MLP neurons of a small language model. Each row is named by its layer, matrix (gate and up: input weights) and neuron, and shows model dimensions 160-255. Each number is 128 + 24 x the weight over its row's rms, rounded and kept within 0 to 255. A neuron's up and down rows have the sign that makes its largest values positive.
A block is one neuron, or neurons of one layer that tend to fire together. After each block is what it responds to, as a language model described it from the Wikipedia text at the highest values.

L3.gate76 [ 95 119 131 139 149 138  40 145 134 100 149 136 108 119 186  65 132 139 138 162 107 143 145  99 114 176 124 156 121 142 124 169 144 130 145 133 112 136 162 166  85  78 158  98 105 139 132 127 188 151 131 117 125 152 132 106 127 106  97 113 143 101 133 133 136 153 129 130 101 166  76  92 105 130  89 148 153 107 138 126 145 174 122 121 146 114 106 145 154 121 147 134 131 155 118 127]
L3.up76 [116 117 132 127 144 111  94 143 199 135 147 138 111 156 146 106 164 113 139  94  97 147 188 111 138 141 123 139 127 130 169 145 138 161  82 112 135  94 132 105  79 104 139 122 160 103 104 132 172 132 158 122  86 136 139 127 115 117 144 139 123 124 131 108 105 132 124 151 154 144 155 107 130 114 100 115 105 131 158 127 127 135 122 116 116 125 120 145 173 155 141 147 103 102 136 132]
L3.gate524 [116  94 138 149 135  79 154 127 112 131 124 161 138 139 138 115 141 130 143 143 128 136 101 126 155 148 143  87 160  86 134 155 110 134 134 115 150 116 194 144  98 122 147 147 136 111 170 129 139 127 128 166 146 149 122 112 126 162 120 107 152 123 147 159 115 155 138 131 138  90 186 133  96 136 133 158 101 174 116 166  92 106 111 113 136 142  86  99 189 135 108 153  65 117 150 151]
L3.up524 [115 143 134 110 139 142 197 198  98 127 133 163 138 120 121 135 155 102 139 123 121 124 138 125 157  83 133 109 125 179  92 152 150 112 126 160 127 134 137 125 107 141 111 126 101 155 135 102 101 108 163 168 118 157 104 165 145 163 121  85 159 150 130 165 105 136 122  70  85 151  95 139 141 147 101 151 145 128 122 128 140 158 143 150 126 155  75 118 105 122 121 119 135 114 121  93]
L3.gate1186 [ 98 105  94 159 136 144 139 126 125 138 142 100 137 106 164 112  95 127 162 140 107 137 124 129 185  83 110 115 143 117 105 143 127 155 134 144 152 131 149 122 115 151 121 130 161 134 136 128 116 120 178 151 153 134 115 128 156 121 138 117 144 135 105 147 135 107 119 158 131 126 109  98 124 107 147 131 135 109 105 167 105 136 104 140  72 183 163  99 115 141 108 127 136 158 104 100]
L3.up1186 [ 73 142 112 100 110 149  92 120 150 118 126 128 119 147 140  70 176 110 127 101 115 225 150 129 152 144 109 127 146 171 129 108 120 171 102 121 136 147 163 136 101 121 153  85 128  98 167 114 131 141 120 180 126 146 111 101  98 133 179 100 144 133 139 176 134 135 137 172 151 113 138 119 121 158 105 153 153 159 105 122 107 104 113 102 105 156 150 104  84 145 130 129  97 118 122 152]
L3.gate1314 [108 158  82  88 125 122 110 144 142 117 109 133 111 161 109 115 124 108 151 113 132 124 187 116  91 145 124 128 161 115 131  91 146 126 112 114 117 135 123  98 158  98 109 158 160 151 120  80 155 148 121 137  65 110 155  77 138 124 123 131 185 115 127 136 136 158  88 154 124 121 101 144 108 140 150  91 163 129  96 159 140  82 142 110 118 145 128 103 137 141 131 171  80 135 145 124]
L3.up1314 [104 126 132  99 160 116  96 140 139  88  94 130 126 117  68  97 144 163 158 132 156 135 137 109 142 157 162 123 125 160  83 115  90 101 136  88 124 107 127 119 161 142 120  97 132 129 110  70 106 118 136 122 105 135  84 117 141 146 127  79 135 133 119 135 143 143 107 139 122 134 115 106 107 112 169  98 154 108 122  74 111 140  96 128 122 124  79 101 185 141 157 110 137 136 119 148]
Description: Verb after subject

L4.gate174 [144 157 124 124 110 131 105 145 124 128 144 114 140 129 112 135 158 143 140 123 143 178 152  91 131 127 162 117 125 153 114 103 134 161 154 129 132 158  99  94 122 122 167  70  64  76 101 101 132  66 144 159 120 135 145 168 122 139 112  91 139  76 118  98 143 178 105 132 106 112 128 149 169 144 130 142 115 130 143 148  63  87  99 130 161 115  90 114 179  89 137 125 128 135 105 106]
L4.up174 [154 155 156 120 121 109 137 117 122 129 131 113 147 120 162 141 136 131 135 164 124 171  67 131  93 122 107 117 148 134 112 122 151 154 185 141 151 147 144  99 110 162 161 115 102 112  87 140 145 134 132 145 147 159 130 114  95 143 150  66 110  90 166 106 109 142 121 125 117 138 151 103 114 110 108 118 129 111 114 106 137 101  91 127 130 107  59 128 138 106 155 167 127 173 124 104]
L4.gate305 [106 120 103 161  90 116 111 114  80 118 119  88 123 118 160 168  90 163 161 114 126 123 140 142 121  95 139 157 122 145 118 158 153 130 116 160 158 102 114  71 157 122 158 135 138 130 110 138 124 145 163 158 116 109 130 119 144 197 125  54  90 128 133 111 122  60 166  91 118 139 117 120 187 128 116  67 144 118 121 112 122 106 169 148 127 118  92 123 143 130 106 134 102 138 134 123]
L4.up305 [158 137 126 161 140 122 103 134 156 137 130 107 119 132 118 108 131 137 166 132 118 156 104 137 126 133 161 122 148 144 122 129 122 103 149 121 155 110 117 160 103 171  75 148 161 137  99 122 103 135  70 122 159 137 135 102  90 127 141 135 125 119 105 137 103 145 130 127  88 161 130 173  94 121 112 125 127 118 129 157 116 135 156 103 137 189 100 111 110 139 118 147 161 139 188 126]
L4.gate707 [106 121 115 152  71 137 105 131 161  99 178 131 150 163 154 132 130  99 143 159 150 128 144 154 116 155 110 145 129  94 120 122 107  90 140 115 148  99 140 111 127 100 114  88 123 128 140  89 104 136 101 129 137 151 113 149 129 131 185 162 148 157 121 120 150  95 115 129 132 106 125 137  88 178 118 134 129 119 118 155 133 113 131 129  99 132 100 135 116 158 133 139 124 132 121 109]
L4.up707 [124 116 133 139  76 115 106 130 144 138 131  93 136  87 117 100 113 176 116 151 105 156 127 141 115 130 153  95 133 132 128 109  97  80 145 128 116 129 136 125 131 120 105 112 126 174 116 137  68 132 123 120 114 149 119 129 166 151 144 145 148 123 103  91 122 127 146 151 146  65  92 125 149  99 100 130 139 179  81 158 123 124 104 117 124  79 137 132 146 119 121 163 114 142 144 148]
L4.gate1033 [176 117 133 115 132 118 109 172 161 126 160 136 122 123  96 124 119 120 100 106 141 173 105 104 156  95 149 109  88 126 147 115 158 114  93  88 154 124 156 146 132 146 126  88  87 161  73 136 111  93 144 136 141 135 119 158 137 119 125 125  95 136 123 160 170 125 132 115 144 126 135 163  74 139 130 147 120 160 120 130 138 110 148 148 138 114  65 137  98 134 146 121 104 128 148 109]
L4.up1033 [154 149 139 130  67 139 123 147 137 133 164 136 120 133  87 150 141 115 114 164 159 119 107 137  82 118 134 138 121 109 140 101 167 162 113 132 141 156 157 145 140 148 102 126 113 173 128 124 133 142 159 162  80 146 153 139 107 139 144 104 122 164 123 152 139 131 166 121 139  84 103 153 127 164 134 162 121 142 141 103  96 132 126 112 157 123 129 112 160 126 124 115 163 132 137 102]
L4.gate1042 [102 139 101 118 162 170 110 188 178 105  96 116 126  99 152 147  98 122 128 131  89 131  94 112 123 108 155 152 116 149 138 162  92 142 156 111 128 154 105 107 110 110 109  98  98 133  98 106 107 127  89 109 118 105 106 149 146 119 175 107 115 112 127 109 133 180 119 167 129 152 179 113 151 121 129 141 124 112 156 118 106 131 116 148 125 122 114 160  94 112 105  88 140 144 123 104]
L4.up1042 [110 137 110 161 120  89 113 130 188 130 186 166 155 148 141 133 167 180 154  64 153 114 145 161  83 120 107 132 138  95 164 151  82  98 118 132 101 162 106 122 119 145 119  91 118 150 145 129 145 128 104 126 136 140 111  86 161 138 128 161 123 123 157 109 124 126 112 104 157 110  85 150  87 156 119 127 132 118 126 138 113 149 145  86 100 105 159 123 132  43 165 123 207 113 133 129]
L4.gate1489 [139 136 122 148  97 146 155 153 147 105 149 127 170 136 105 122  78 113 142 151 120 128 127 108 109 138 152 114  98 140 132 128 108 162 117 147 146 119 112 126 145 161 130  47 148 104  95 124 154 112 117 154 141 173 131 122 104  85 131 126 138 101 123  91 149 106 131 143 142 125 140  94 170 181 151 118 125 104 151 105 114 132 125 122 151 117 146 129 104 104 132 118 132 189 150 128]
L4.up1489 [174 105 134 128 114 146 109 110 168 135 116  95 169 106 150 156 131  94 159 137 135 139 101 129  59 124 122 104  79  98 115 142 137 165 149  99 130 104 127 160 132 122 149  67 132 129 118 135 145  84 143 172 101 135 136 134  96 117 109 148 154  97 167 115 139 137 135  96 105 145 111 116 151 130 172 131  87 148 134 136 159 141 150 121 129 143 103 125 104  69 128 135 130 155 159 143]
L4.gate1630 [139 141  76 166  62 112 111 130 152 136 116 165 145 105 115 140 126 152 151 148 140 130 136 142 122 120 112 140 105 131  47 108 139 144 122 154 135 138 154 140 135 126 114 145  52 129 113 126 129 122 122 133 123 132 107 191 110 112 150 113 154 141  85  90  88 152 125 124 133 122 101 188 143 121 138 126 137  94 106 105 160 126 139 114 120 141 153 125 154 183 140 154 115  94 133 100]
L4.up1630 [104 145 109  94 104 141 108 138 140 126 126 124 162 137 118 130 123 135 127 110 123 119 136 111 142 135 117 145 151 133 108 118 115 118  99 109 134 118 137 115 172 164 153 104 125 106 137 140 115 155 144 145 133 141 145 138 129 144 163 137 154 114 115 163 108  89 109 159 148 102  81 130 129 148 108 108  83 111 128  96  88 104 158 127 201  82 137 100 168 103 134 123 139 131 172 143]
L4.gate1661 [ 77 170 139 153 128 134 143 132 105  85 164 112 103 153 113  78 102 168 134 124 126 153 143 141 100 110 128 143 159 146  89 102 152 131 139 170 133 120 130  96 138 122 165 131  98 123 115 124 135 101 153 139 131 176 134 162 114 104 144 162 105 100 112 120  99 147 158 135 111 152 155 169 116 149 125 104 117 141 120 131 149  70 144 112 125 124 108 138 138 145  98  93  78 153  91 112]
L4.up1661 [111 123  99 113 110 119 148 173  99 123 132 107  84 118 140 120 154 134  85 139 134 158 124 136 103 116 123  93 172 173 120 146 127 118 165 123 139 139 144  78 137 154 131 123 103 147 122 143 100  96 127 155 103 187 147 152 128 124 147 132 114  93 128 119  98 138 131 121 128 124 153  99 141 143 111 119 104 100 121 139 118  78 149 132 126 104 148 170 120 149 179 124  96 158  80  98]
Description: Infinitive to and modals

L3.gate371 [154 151 146 151 116 154  68 145 102 149 122 130  54  98 134 116 171 112 124 143 162 132  77 131 153 114  89 137 105 109 128  89 140 122 143 143 129 117 129 143 120 136 129 105 136 106  96 135 115 129 127 188 131 115  93 110 126 191 141 130 125 128 105 129 126 138  95  82  71 154 122 120 118 114 103 112 124 130 177 116 118 107 138 144 104 124 131 138 113 159 140 159 133 165  73 134]
L3.up371 [125 133 115 137 164 142  68 157 113 152 125 143  81 117  84  87 170 129 138 153 154 119  96 104 129 126  85 121 126 114 110 104 142 108 177 163 133 122 175 155 154 140 157 108 158 119 120 139 137 130  83 173 119  96 116 128 137 186 115 115 114  96  96 144 147 171 111 139 119 204  79  93 107  92  89 123 118 127 141 106 125  99 142 136 152 120 108 132 136 117 136 149 110 119  88 136]
L3.gate417 [144 134 137 127  70 103 163 118 135 145  83 159 159 158 131 119 136 114 153 108 135  96 118 147 129 103  71 131 148 158 110 131  97 123 175 148 145 186 113 120 108 139 103 108 111  93 153 135 125 136 147 153 118 116  88 113 151 125 133 128 143 110 151 135 156 148  99 139 173 150 135 144  97 121 116 165 153  96 114 127  88 131 131 118 132 147 141 151 101 133 152 156 162 127 101 121]
L3.up417 [125  71 107  99 125 132 140 137 148 111  78 151 165 127 137 115 133 115 137 141 179 146 142 121  98 124 120 133  90 127  88 121 110 163 146 118 153 101 161 162 124 147 141 111 113 133 135 173 121 118 129 115 132 105 125 129 116 133 149 178 154 132 147 147 126 177 120 102  82 118 150  88 159 157 155 129  99  66  81 105  99  85 132 137 118 141 131 137 115 100 123 128 133 123 129 142]
L3.gate736 [132 138 144 106 137 125 140 133 181 103 120 157 100  93 115 185 160 108 138 111 137  79 132 133 124 138 106 186 130 123 114  92 126 134 102  81  92 120 137 148 141 151 208 111 100 166  63 122 159 114 148 156 131 117 125 134 109 138  96 177 117 120 115 147 147 117  83 133 145 117  82 173 116 135 103 122 115 102 114  90 118 130 109 116 130 123 107 100 132 130 136 126 125 108 140  64]
L3.up736 [161 121 151  97 123 113 116 142 132 188 130 120 146  94 110 113 167 118  95 131 103 130 158 124 119 131  61 179 105 117 158  74 114 146 145 112 128  76  97 152 116 133 110 128 103 145 107 152  86  75 113 130 107 149 110 138 107 145 128 114 166 126 111 105 185 168 162 161 154  68 119 149 103 125 149 123 115 117 164 171  86 130 112  94 170 118 107 113 155 138 103 124 122 153 115 161]
L3.gate777 [115 116  99 143 164 143 113 136 117 133 123 127 130 103 148 131 168 119 129 169 156 117 109 129 127 135  98 142 126  99 124  72 145 103 116 104  98 140 178 163 107 109 125 109 108 136 105 106 116 136 180 188  93 153 107 150 115 134 121 100 108 146 129 104 134 147 100 142 140 139 120 141 111 124 127 107 127 123 130 129  99 120 168 170 159 136 140 140 110 115 141 117 128 133  95 144]
L3.up777 [128 101 109 138 168 131  75 116 151 129 158  99 143 121 146 146 174 108 149 138 129 120 115 104 100 142 123 138 132 137 117 127  98 115 139 146 117 125 102 151 111 121 153 138 145 172  80 121 141 133 160 161 206  80 147  97 175 126 141 116 161 127 149 156 113 106 112  98 110  97 120 134 116 136 115 117 134 181 127  95 163 169 114 132 157 137 103 152 136  91 105  96 123 167 127 104]
Description: Finite verb after subject

L5.gate1149 [116 160 110 125 130  69 167 165  90 151 143  66 108  80 165 100 129 155 159 171 108 163 119 115  98 152 105 145 113 150 120  84 106 104 137 153 113 145 155 151 113 175 116 138 160 125 136 103 158 126 141 165 143 122 108 133 103 118 145  88 148 144 159 138 125 113 122 116 145 146 148  99 118 134 122 153 149 129 143 140  82 119 116 155  87 110 124 107 133 132  84  99 102 135 145 113]
L5.up1149 [154 130 119 177 152 135 128 130 126 136 103  81 153  93 134  71 126 153 143 162 104 155 129 130 130  97 112  98 168 118  92 121 144 114  75  94 127 127 161 146 120 134 170 143 113 113 112 115 151 130 146 115 132 127 136 102 156 106 117 105  75 128 117 121  90 111 107 107 122 147 142 118 126  99 166 127 137 128 137 154  88  90 127 125 132 122 112 116 118 170 124 119 146 104 145 101]
L5.gate1162 [ 82 145 142 158 174 145 163 140 133 106 139 153 168 127 110 110 131 111 154 116 135 136 136 126 112 114 106 148 121 139 115 108 122 136  99 116 121 106 123 110 148 112 153 147 142 128 141 124 129 145  77 129 174 131 157 122  95 134 148 153 140 118 107 101 103 139 144 123 146  94 140 141 123 180 134 114 103 159 104 103 148 106 113 162 125  68 139 102  66 117 141 108 158 175  85 131]
L5.up1162 [ 85 105  91 146 106 167 151 138 153 131  92 122 128 146  95 116  85 142 145 110 144 123 144 123 106 165 112 122 141  95 103 128 124  93 123 143 153 128  92 171 154 126 136 127 180 135 121 123 121 120 104 123 206 143 122 138  99 157 164 166  93  97 139 141 105 120 118 116 101  98 161 174 135 139 107 132  83 112 149 163 107 116  84 124  91 105 116  93  75  97 153 151 124 169 114 105]
Description: Transitive action verbs

L5.gate108 [130 103  99 161 123 142 112  94 181 129 121  89 162 131 136 118 159 157 141  84 104 111 126 175 136 107 147 132 148 116 117 142 103 109 132 139 111 166 156 128 140 137 103 175 111 131 109 103 103 142 126 118 124 137 119 157 135 124 147 110  90 137 174 112 111 146 102 167 133 127 101 117 120 152 118 109 102  99 126 161  90 129 114 142 113 100 130  94 151 113 125 140 165 147 129 149]
L5.up108 [150 159 155 164  80  76 157 128 136 108 199 153 132 145 114 112 184 109 143 127 132 150 149 121 111 126 110 110 114 167 111 105  82  91 175 131 147  82 155  74 115 170 127 128 130 142 108 121 115 124 131 156 124 103 134 147 128 140 108 123 101 124 145 128 136 153 120  96 142 122 165 148  95 109 136 164 109 144 148 136 167 136 175 132 102 146 122 129 124 142 199 137 138  71 152  98]
L5.gate1501 [152 138  95 127 111 105 128 100 113 117  99 153 133  83  99  99 127 146 158 146 165 121 142 110 132 140 154 112 170 153 140 130 114 106 115 147 113 114 129 118 140 131 126 145 100 165 152 113 126 122 160 151 129  93 164 129 113 157  89 140 143 136 131 127 117 117 116 165 106 122  98 137 130 137 132  94 135 115 104 137 107 134 103 148 155 136 127 147 161 110  85 149 136 163 152 130]
L5.up1501 [117 167 131  97  88 152 156 110  63 133 104  99 192 130 184 148 130 123 111 149 113 126 117 104  64 157 130 172 112 110 128 127 122 141 127 162 139  81 119  86 118 139 108 107 139 152 131 161 164 131 128  98 104 131 164 138 149 121 124 102 142 125 162 100 148 141 120 117 113  90 123 144 133  95 167 126  86 102 126 100 123 133 128 134  98 133  85 114  97 140 118 135 117 160 141 130]
Description: Pre-verb infinitive slot

L4.gate4 [148 148 167 103 123 111 155 145 112 136 129 110 119 110 130 147 167 107  99 129 115 137 163 126  60 107 166 137 183 121 118 135 139 100 121  92 174 125 111  83 142 136 148 156 133 143 101 143 104 125 121 135 122  93 126 101 123 125 144 149 127 142 127 118 132 147  71 146 140 149 138 138 131 189 113 148 122 160 142 154 131 103 139 161 106 138 134  53 152 104 108 133 120 133  86 110]
L4.up4 [173 121 182  86 175  97 109 156 111 148 143  94 107 107 116 125 136 128 144 130 100 137 135 100  98 145 148 101  73 127 114 102 129 108 104  94 145 155 171 125 174 118 160 149 137 144 131 137 128 143 127 180  92 141  98 125 127 125 100 102 132 180 149 158 131  97 131 120 111 144  92 133 158 117 141 141 148 150 172 159  93 107 108 128 163 100 172 111 155 121  90 172 163 161  97 156]
L4.gate8 [166 114 120 128 167 150 115 107 164 143 126 130 165 134 140 138 120  73 133  92 104 143  97 138 154 161 164 145  94 127  79 170 123 144 150  88 144 141 153  94 158 123 148 137  79 143 125 112 131 124 134 147 126 115 127 117 106 158 143 126 136 125  86 116  95 140 135 179 130 125 103 137  75  97 145 150 134 149 141 156 105 139 120 150  94  95 139 105 176 154 106 129 132 137 137  92]
L4.up8 [115 121 126 125 114 122 115 139 129 132 120 139 123 132 120  73 119 123 164 128 134 119  87 115 157 109 139  71 150 139 109 133 113  94 124 154 122 138 171  98 147 105 161 116  97 149 142 156  99 181  95 124 160 117 138 142 122 117  89 145 160  80 120 128 131 156 115 126 132 102 172 159 101 101 166  80 125  68 107 158 143 116 117 126 158  88 176 160 172 134 118 112 153 123 131 144]
L4.gate119 [114 115 119  98 110 182 104 148 157 131 144 151 170  98 128 138 140 156 133 115 119 132 142 118 107 138 113 163 130 126 139  84 156 113 134 145 106 117 136 135  92 136 179 155 121 140 123 107 167 114  87 200 108 154 141  94 123 160 185 182 122 133 164  95 119 125 121 146 112 136 125 128 151 141 121 105 140 112 133 132 128  87 125  87 142  95 112 116 129 101 194 111 107 122 111 133]
L4.up119 [150 102 137 130 122 110 105 135 138 144 132 133 121 133 122 146 158 199 118 120 149 138 140 126 103 126  97 193 103  87 116 109 120 114 101 119 119 164 183  81  67 135 146 129 121 151 143 101 167 120  92 117 129 116 136  87  75 140 123 164 124 124 137 128  92 137 126 120 116 112  91 153 140 135 158 124 126 140 110 127 117 114 119  92 104 124 114 119 133 123 124 156 113 136 102 117]
L4.gate245 [171  73 115 106 143 107 156 105 135 144 144 158 145 183 122 111 121 111 148 132 119 149 168 127 109 147 107 157 144 138 142 114 131  87 140 128 138 140 149 117 123 121 117 122 103 109 128 126  69  72 154 154 151 115 149 169 125  94 146 121 133 157 145 172 169 108 134 121 155 133 119 100  93 140 128 176  77 117 113 121 150 107 101 162 144 142 131 119 134 131 106 126 108 123 108  97]
L4.up245 [140 122 104 133  69 136 120 168 139 138 157 146  82  80 130 129 126 139 122 155 106 105 108 134 101 112 115  99 137 131 133 124 118 142 185 141 122 156 108 124 164 132 114 146 125  90 131 110 135 142 113 192  95 109 127 105 130 134 156 137 101 101 109 113 117 128 106 131 121 154 160 109 138 120 140 103 121 103 120 136 205 117  91 138  95 114 109 116 116 195 141 113 114 110 120 108]
L4.gate438 [132 116 163 117 139 100  93 135 119 171 136 156 148 131 152 158 178 118 112  99 170 142 121 154 166  97 105 156 178 162 127 145 120 113 138 133 105 116 124 124 124 138 154 123 148 129 124 121 100 114  92 153 112 100 161 116  97 117 151 131 131 122 134 112 160 152 120 125 124 133 105 125 123 125 134 131 121 132  87  98 109  90  88 115 169 134 144 120 125 101 153 112 160 152  93  81]
L4.up438 [117 121 115 131 141  99 105 144 106 180 105 143 148 104 127 131 167 145 147 171 141  82 138 140 143 156 105 129 146  95 146  67  82 127  83 140 111 106 122 165 147 149 163 150  96 122 133 110 119 122 119 166 142 134 159 118 159 127 150 106  81 152 120 167 138 158 126 134 136 128 133 109 108 142 128 128 149 149 132 171  90  79 124 134 183 124 150  97 116 158 150 151 123 136 134 142]
L4.gate892 [119  99 145 116 173 142 101 132  92 134 125 129 169  93 127 136 157 115 116 150 165 130 140 183 122 104 124 146 160 151  79 104 136 144 139 133  98 110 141 119 125 165 157 151 122 147 124 104 129 120 144 116 143 128 173 172 120 131 145 136 124 118 110  97 122 126 170 109 146 138 165 129 112 100 179 145 116  97 127 169 139 132 141 102 126 179  87 161 128 139 121 140 122 147 141 138]
L4.up892 [ 99 152  92 138 135 115 129 119 158  81 111 153 147 120 116 119  86 158 102 137 135 142 155 150 105 155 105 127 110 148  80 120 102 103 141 124  82 113 160 108  89 177 134 137  84 183 132 135 122 116 131 122 129 107 113 131 137 175 143 144  94 150 152 142 133 177 172 142 157  92 121 141  85 156 103 117 120 138  93 126 137 111 124  79 155 132 111 105  95 120 103  91 143 104 134 135]
L4.gate1456 [113 109 152  93 120 107 135 159 163 144 151 138 146 117 126 145 157 100 134 145 117 128 166 112 128 112  95 105 100 151 119 154 135 113 101 160 117 121 109 133 135  91 143 118 140 120 172 151 146 163 149 129 100 139  91 139 149 158 107 171 136 129 160 159 145 127 114 126 155 115 123  67 115 115 104 111 134 100 137 136 103 107 105 116 105 146 102  78 139 109 138 101 109 130 112 126]
L4.up1456 [141 116  83 134 187 162 104 133 154 144 159 125 124 141 121  90  87 129 131 122 150 145 144 114 128 124 138 106 101 144 196 115 128  87 123 167 118 137 182 134 113  86 103 113  91 109 118 102 118  87 137 105 167 136 132 166 129 162 158 134 120 105 139 135 121 131 138 159 126 117 109 109 102 145 146 161 105 118 102 109 210 178  78 143 153 118  75 105 101 126 140  95 139  95  96 129]
L4.gate1633 [104 139 157 163 125 140 122 188 143 107 135 127 103 120 123 108 158 172 150 138 138 149  91  96 135 161 100 162 140 100 100 170 130 100 148 158 123 106 168 174 135 102 148 120 132  71  76 138 132 125 151 134 158 112 126 121 115 150  96 181 149 128 103 172 128 147  90 103 109 126 183 154 146 162 126 151 115  56 117 132 134 117 112 132 117 121 107 121 133 123 126 130 163 141 139 145]
L4.up1633 [ 93 136 141  99 132 134 106 132 130 124  88 131 146  96 134 154 115 125 160 133  95 150 145 150 156 148  95 106 156 141  68 142 123 136 166 140 158 100 164 155 114 117  93 146 108  82  77 125 119 154  91 145 113 125 124 124 144  76 159 133 136 175 142 105  85 123 174  97 146 113  94 135 122  89 175 132 125 151 136 160 125 125 111  99 131 106 144 121 145 118 150 154 152 122 107 131]
Description: Main verb after subject